From a checkpoint of a small transformer trained on Wikipedia: MLP 2304 GELU.
MLP neurons of a small language model. Each row is named by its layer, matrix (up: input weights) and neuron, and shows model dimensions 432-559. Each number is 128 + 32 x the weight over its row's rms, rounded and kept within 0 to 255. Numbers have three digits each.
A block is one neuron, or neurons of one layer that tend to fire together. After each block is what it responds to, as a language model described it from the Wikipedia text at the highest values.

L3.up215:113134108093123115181140055170112128113116183050084093099148167115131125103140168136070139183090115146216168159182133138138141100150156123085068123137113134156123098101170134047141126130158171175139121085209103088172162084121073136148128190128211093091168161090183125096128089144171106107072075149158162120136139184104138177157128078155083075154103145173138102058131120152101162114101
L3.up465:160058144131192179166136113095131097110106106137158064152120102183116131106160097153091043099141096144126142170071160164134147164126076142142134132141068134182068116140156139140158137144067150124178077141108103097159115152126113100115107174156120186169117101157197139110112095118111189128095132143155090092083110152181123124154096149165077125098125122143105158124153154147112081155151
L3.up926:171141102152125141116138139133161191107167136150085166113083150130067120110168176109125152106148104082120068095101135119083152171118183137152053134133159122101155129142160130121141123109129149106154064171116148124129131073092207075134100082091176100148090098137114139171127030045123132148042104112169124106114120112128124105110111107087148156113101124144170112128105134074144113128165
L3.up1460:169107099106213171182149058161123106128131175107171096164093185161111126116144132166114116186070103202143059114142131126125113151133119167107110169147186119148107099092135163119139124167071158142139064178132148112162146104088195092121126161088130158099151070119158103136156091147109182112115074171136104132140117146107146077171125140144100164153162114116165158132132152127116153125090
L3.up1535:117176134181139141107132117148135150107156106118129124132098123104104113120110092114105138166104159104174160105139146176114149123070182154103061100170113097196157143157140125082133125116122166087125145150152130116127157159134153070163128157104094138133136119158086085170106140116107162189142081093138140094148129099097128153155133092088064183124091086150138134128157115053180127102170
L3.up1904:221135118131182173171122143132189148130159080140128141129123141118118131125144150091132149105095121164046106113142123174091143139069121191135013109120187129118143105125089071108141095079084133171095101164138149104126183147073120151196097113105105055160180129168142126171130087143080130150132110128136089129122161116109155161111070140137111132122130123064164130094140069146128165141154
L3.up2090:114150029139103128171143106132121126166156093141139085127069153181083075130151116105097121141117167123099056073169109129105124131132135101093125157069135105139098072134105180113156153105146187087148133142089111130222153123080121084124145138195096151155116140093137121137137147093133175088102122171060058116115154116129070136158127111161076122095157169155135132125134145129118106190098
L3.up2210:130146091097093122171150038156165111118153202163181088148095130145101129084131132081099095139153120149185135115114158183138129129102156158129102104148151135101144073114201144091138151089140105102117103124123140119112191079097152122159172163113143152144126112158146115126154119137135146131093075113129101086124187142129100104205152108171134132123096109150173064139148127115075097123094
Clause-linking elaborators. Words right after a comma that start an appended elaboration, mainly which, plus including, especially, particularly, as (well as); also scattered table name fragments.

L5.up168:154098081135155114148137106114230134106143098135134127161105156155106068131129168054150081121066148123129107099146090117148169170134116135080166144106088149082114115140136140121151120114174112085191072129130130057122151115166158168150102103150124100170079109155140079092145124105144118137165132122076086137138145138125118148118092117149136146148133149140132169027144088198104091119105
L5.up335:096114177108220116140089065137151154144139107131141134128087131128129096096133088106092099057139139103135118076153110115105159154132123148142103133156106110156174141122170167101160105119154153185100133147152168104111204184100124129089142083092152093166106119174067141146142125140109105134124129134042131142131058151106149143131108168145106223121108068102073084101142120097172114096200
L5.up712:126151035114185098147157133118077160132141090143185123135089136140083103135140132153099057086175155144150114044114092162085129193161138126149075164171104117100141114120130096107191142143134135162146159121097126086156157159087118135148170096089165118138089100160196096175100148148130145147145110127075152196086132135118141132142078142071036147168163137071099115119145110095196111130144
L5.up868:132141088093105110127152138110134078112127107133172120114092171201102115119113128093116094104081150121131102105183183119100134136123162146114088139125033086099083084153160187107155163151132130098176105063175190132117131135141173150185145183132108132121076129160122116141183114073122140100083111101149147108071089123112117125110136114137114153145099126177128185112106135157143106146097
L5.up890:150081126098123163110068133129141139181086123104095171118103197115108097145151121138092116136110143142131125107113123141118137178100047126157124160111092083094100147114157126169187131078126133119116118070121162074143160129127199109133111135110121098185098068127114073149109054073160187167178095135103150134081132125073217132138154117119141159119128097078109149126098162158121137115126
L5.up1178:101148134124177152195117120144102106079141129114095103077141102090131112072163124111118066084117165094174059120113145134121102180096137128180110140160107123136117121110155112127172095092148149172159107125155135112088093152071148192088131133130166108166074121147115074159094115086133099071108108189147165112115158164104135105172139144144132165135133128132134135101122135142184125071114
L5.up1215:104152064128111127195129118150109117120101132104172117173109105174093126132123104080136062135098082138148123134144124134142129154107120118145129114101121086118163098125174135131144103122164134109148094109111171092145112157125187147142154146160122167135118088187123071127117104103123161115115065152106163089118106119146133141187161123121145223143136141131142162015131144124130110132155
L5.up2249:109127127142153118178165075102128135109154125100120158137065095126107079070139134128119083126066121117107126129208129112138159110166128101122134130177138107139195130184160166152172151073137188163168157072098161086121105133139222131156141132120152091197112132185135135126115116117120129100095083107120110143150159128102168153121149062163131152133097128138102055054123109118094106131134
Clause-boundary punctuation and connectives. Commas, dashes, and words like and, who, which that close a long phrase or appositive, mostly a clause-opening subject, e.g. "Mark Steward, former FCA UK executive," before the main verb.

L3.up57:104134131169125152203166120123145120094138092109168088113126104157106107090083151138122163196090069139131170154126184129175166234177159119127120095100110090133090073171171063078148115136062100174128070111145145166144158108112143126165152138073128145142131095170190133186106109126109140113109132132147117126079169156160121156059130106130168123117089069172157090091125153120195102141135
L3.up291:164088141094181098175152139203116107135131153139116114106189128140066146061113225088103159097160118164131146138061130115082124123129191156143107093054132127106111073092082113104139216140103064093170066140171184125147130174088131119118119117074080073149153126124111097181145149167189144124127131150170137134147111131142169121092116122172137159167143126066157104141127136156114126064119
L3.up312:115137157141138122092160158153147141128115166135165132108154093133138127117104198150169109105147118173151158138069148113081127120090122156173113091145133111079072071153107116143142094091096151101074110126109137084177136094084183105110138106146118154186077108172108130109154103097130133075128101111153161125107117145134101165234120160117091160116111100135109125129174185154091100172169
L3.up319:098201103150141129074149130132131180070152095158129083126155169136110082114096123151119139116141163104125098146092089143042114144111164119174131094093095153087151096083098101145242121140126115153122130166143190050145150132088116088124156087123166109126106084108071141112153125149157123134155153132000177188111177137129081131096106139143084160199162163110133088143138082132131152162087
L3.up917:187100125139128105099122111140192151085113140148094184098157114064116112107066143112050146108110073160178130149142152135121150118104109205131138088127117152125114106141179155082172103080100086112168115120156159128167067102090176106076181104145130074145076122195093092146091081061112114146131167134129100116165078132135190127161181076090090150144084110099114145080121155148069092119103
L3.up960:144132119168243168060202132149204201106153140150103177110120147209053090120139177087142122098140077161115111128080120136122124146117113170140103077094155087114113106113068090070126110120046170161145128102113155073130135120067168083094159123105110102200133161126078143125138100140084141160136135112181094114135111103164171162155149113181098139162146130126125153103163174146102097121132
L3.up1569:147140130133169123087122119134146141088128097117123132120168121136142091045161162121110112195175081138125128164091152108153087197115104124162124101122134135034157095121086068143173112115088087130133116113139152098140124087093141093112142127100113103187110130141099127180116133154133108182120155139134178152150132131136089168089150153138097153146104141094166190110094072180135082153112
L3.up1742:108149129119210189122143128135133174056135127103176133087136140196095092145119162094093167146145103129068120125118131165106135156171080222116108115141095131131137022061161108113156116103108118133113113102140151086154186114085168096137128147141132105162110128098108136104082111123066110116130127154118079131138121156142150201115138114187164161159114141118152105132156124165110095124132
Paragraph and row boundaries. Fires on the end of a paragraph or row: sentence-final periods before a blank line, e.g. "timber on the return journey." ahead of ==Name==, and leading pipes of new table rows.

L6.up702:139113134151205180079103159143155187157142113130167088089154124202084084130125128171078162129137147179150119156128168119131136116148112149161101075166123137092105063150149132107150098138123113128146143117152179040207184089031148094092143104086080132165114149177073156165132098070124122130151096124107113132095180162107094178149145111144140122119115094119110186099140132096129050132134
Sentence and section boundaries. Periods ending a Wikipedia sentence (often a paragraph), plus tokens opening the next unit: == section headings or | table rows.

L6.up782:118101149178160229141145107134175153122126132126092116118153149137173132100155180089117103130124091124177113163163123137195119118125100131152079142128126112141082083121132121113172119136135168100151078100134156080151129101104139155065139068091116095129125124183114133125148089111175133164115109158194122068104139069110175157181143101118137155141077133103153102052159111165129141121104
Clause-opening function words. Words opening a new clause or appositive, mostly after a comma or the: which, what (in what is now), that is, the area, plus some numbers in table cells.

L6.up172:153188091066139139131116122165183164146150147124064168171144101167096105117158119139171159106148129197098197118109132115112116121162107164185109107108084131136094112119139189140168116134181153140190136101119124116129124136058162108102131135094185074095129113108154139074159052105138168074116120198106138130140113134140130192154125108145106129096097157130124132129121159187144112121146
Table-cell small numbers. Single digits, mostly 0 and 1, filling cells of tables and numbered lists, such as fight records (3–0), league standings, and track listings (1.); it also fires weakly on mid-word fragments in prose.

L5.up35:157092163159134191090108159155146185150103131114173137142155149113105128077085176114088105149094125198100175137155186113136060161084113170178187114146114102114139072149164130121149066122004136152109137141139137108135141119073170059178177099135098067148102151126095109133124085129147157152126109137128158110210116140142100144146095113122071165158099138136111196085110207142102109182133
L5.up430:098081149193172094108129126151131197123139139181139170133118132166071137112089158124125055085128146178080162091130164142138115192041182212102172086134113101100154121114168120120169148129079153146198103158161103091169136146091133081130104100125110096120046152149080109056104134127068157056106178117174120111154157113119112112197071112140120172166098150162142075055155152107135098145169
L5.up528:121077137080168049122135075129126141058159145095114158145156156199142130112049128185033168120151169105074112123175104145141190112120153155132124052101141109124158132183127127130137139129119099187086143111141115073192176091090159131155127139123180132195122103123078164135171100101166143111166083125042138172099101188095115178112105096107148181098177121102123085119148187150152059145141
L5.up878:055091146163146140088150111162135165097142152149157137135135171205081141112147130142071092110093142183130134160149160091162093164090155178154189065080095125115124103111165146128148122128083122176156106128120124103164129116081150049123154088099133072139082135190083139133119080141123152125184159146117124100145155146112136154186149099137133132124133136166167142100137195183099129137156
L5.up1025:127056115204173073142095120170121181173148142180116170178168085110065135094129128130157068123174145127119144135147127185114179167118149160119124111105106096095080101143175140118108135084099119142166147176084133082176155148080166155092069093119087107185049126190094099099115093143096103080191163125161118105166173090183157153177080120147101114189149042151156148099143132115183140146126
L5.up1099:124077137166178104112146128154145179128146122183106153126109131177056106080117185126128072107119169179078181096151151132142122190042164204102181097121123106084120101117159102115185145129061108136180084126150120101180143130101125107130129126109102123149098125159094092081097130118061141072137177115185119089130138142137129098212068075157131145161094136141128103072117147140119112145134
L5.up1238:101090124185178102096137140161126167117137123199128159109137127173074123074097166125120051074125163167101169071147160161123114204050191228105167089117130101116132146106143123109154174135064157124190090132130102068173110107091148075133096112122101115135060123137116104090099124137067141071123162114186103097158165099132110122206083085128134166152100134184130091052160147137134091157163
L5.up2067:120139161103150118120168129104116146135083121117182136122118089146058107112140158145077112140067100127154158132153147118140174134141166185157118136162087128107123108169162189109137115077065080122125085068167136127132141101081177101115141116153146147199100113164104123127094077093119113116123111144098101130114148166093175157124121087117129161108138127107112118014128167152093153162194
Segment-ending boundaries. Tokens that close a unit of text: sentence-final periods before a new sentence, paragraph breaks before headings, table-cell pipes, and list-item dashes.

L5.up34:130127037165114113143162134116144187060149121117137143170087129154108110083137087144112129137115188148065186127104175106136150147084183114158187175100114132133140148144134172136147174107144129133151073111148172143126113078134149128099104130087164098107096113156148095125162109118149162133100154131132158109133166162062100102143185146137115160116075120128129114067096145122128147086083
L5.up266:104129091109156170141144109155089179153144109135078107110124133132115123112169153154118130125117161089135124143144185136127111180120170129122098123132160090107123136128125128072150163149194123078105131103123157178184123158068148114162108123121090149138073073114130093152110112153150143090159097105167144072138128140149089088147117058137177108218102142170115135068142132114167111116144
L5.up512:147155072095104081136072076127117109093118114111115165138124119080077143085169086173129052116122116075142117078071158146163128176161159092135113171150144123127170165106126169134133166095040139153184165078154068173101092151203088129161101100187203227105090136130165093122116101155136150147128120137120109162125136124175123080128123149105051115092116164193126097160146101165108137161112
L5.up784:108136128100116111062102119163128151102108113064138099137170089122131095162133073168145109155142143129121163102138157164105107132105128170136134147116117115106125122046151182137154142093175130114180131035170130146053119110192168128139100125157105093145125168172126106140135145099154113123190101110157162101060156130163159110137179083145111137133159151125160123131112152165111085150102
L5.up877:077103105189089107191150134130084095175155089155094090127137163151090088112174122140106073156145122128183123101128141138112119204074101128139145146186129095128086142142135141114183139150121086105103066111116131117142119077098104096138161137139105063116148079177125143086154117111157183106077143122159113108114120117092113116122091107083167115145114129200172096117157101132138180049093
L5.up1304:150158098134129066133138149155090088114111132135110068102114090154130083164155140152108123095149206163163154115124204113135138102158192115193160114128138088157142122113170137123158135120193108141215118107073085065159134120105173049126062115159126153125117115155119096085103087148107166106159151180127115119062124148094140114186122156077147160140163138126188131143108077098156137159119
L5.up1617:124157067188080144177102117181097115150134109167105146143125113148110154095099086147100064116096077094182125095028187144142135147132104178148182113096173108132196133178137070145119162135083164151128114090110063196151141115142133125114079060160152137113117103096058178149082152145169143106142107136115106119095127138116133125135190063141105172137096114161200122194160149112084199133103
L5.up1804:143106138055125097128083103144129097108080100138078093160129117123094126137134153202112136112124105103140166089107128178182182074080112149143152105154121116124134154176108111193143107139092121131117147075108089081126148178115142100135122149168112118193097063103154165110143091172136136080087101144082082109157123123126101107170141147143103104138101123128123136111092208092124065150093
Zero cells in stat tables. The digit 0 as a cell in sports statistics tables, such as goals, apps, or records like 1–0; weakly, mid-word fragments like Väx-j-ö.

L3.up32:097176122162169130133161064145111131151115121103139184152090114127135108089214130117132158160161083120147166151176143094143172060069178124074171165179085134165211168070122134140149153123144150088176130090156145129165182147140115104139125128165158178137087160085124157096111104183061147105131112102147125127146202072163152146100143089113122134141179114203175135124119068152134163103078
L3.up45:129187142139178147122147113157140111116150141119115140142176102120133125163135161161114147116129138165192137142124143170151150126141090172147134157134145118073148136090141123116170127163196116087120134040162120096113124086130168099148127124103147063160125135076078139119060127144134110106163170151167064072144139126208172085163143146125091149095078145128208056129128159174136149188172
L3.up207:102138132082132122113092194146131101128141168134128103151124101148126129126190097151151100127176144169082127077101140053157087127146165127130173131127153100122123145118108142097159127113158139111151127052152120099128101116133191139119056169195162148131059205121138158145203099125104181123196134092154144119124152133153150150123134105080111127083133153130155098138092156140129125164057
L3.up441:151160125130147097098135116190149164104156103070135119119139131112133122126135176203167078153138094160075152114108118194122112115113126192165115126087116106175082121104071132161158178073137111103144169091210180153153111123143150159132159107128156133127059178124140157068157137174124125173200107094126140100152128165125189132107133104134175152130130142145117118119080101147126105113104
L3.up747:113168128119143137097103134161143145110166150091040179160130150157111087096156159139153183146151137197128118146143159171140098077126077141167070156127105089170139127115118150123136091121207076099176133110123164068159105127113161140112122111176117104113095147105147120128139119156106117098177159154211156118100086173176172147198105029158089127115132134119152161206101159152116100154095
L3.up874:066138117112134185042067092132124159075160108083127095072157148166134078123175122094139088131163134130148180090146152117067105080147138188160104119127082089163154107156095166164162059100148087083213106122096134119103147131167156141123083117134154123202068138137091162086164132128125115153104110109128108105073129128161110103101118103072074177157090132132178110135110158160169141106157
L3.up1504:145168107183103109095149087157147157135143161114114147134107137140138129070192148117095172120143157106163152104126127138144117131113096150143138175079128115076148154125154141168158122108185191119108130096143197098120165120095135149215183201145117135119073133179233156099153114113173137149091082103108099070137107110173175069144137137056053138108131115127169130120101055165096072153126
L3.up1744:071110130155169156138137145117098130110069173124077176168073171162125029124136090183106140130129132182065153118154110136150132184156169116139066037110154073156127170079074131125150105148095139095154072116120153149146156113136127126112117167122084133118072106164150140100125072148098160131116130131100079138084098146160140115159108105123120167098131061133182186133093118155101095142116
Zero digit in tables. Mostly a standalone 0 in table cells, scores, ISBNs and track times (China | 5 | 0, L 0–10, 0:33), plus odd mid-word fragments.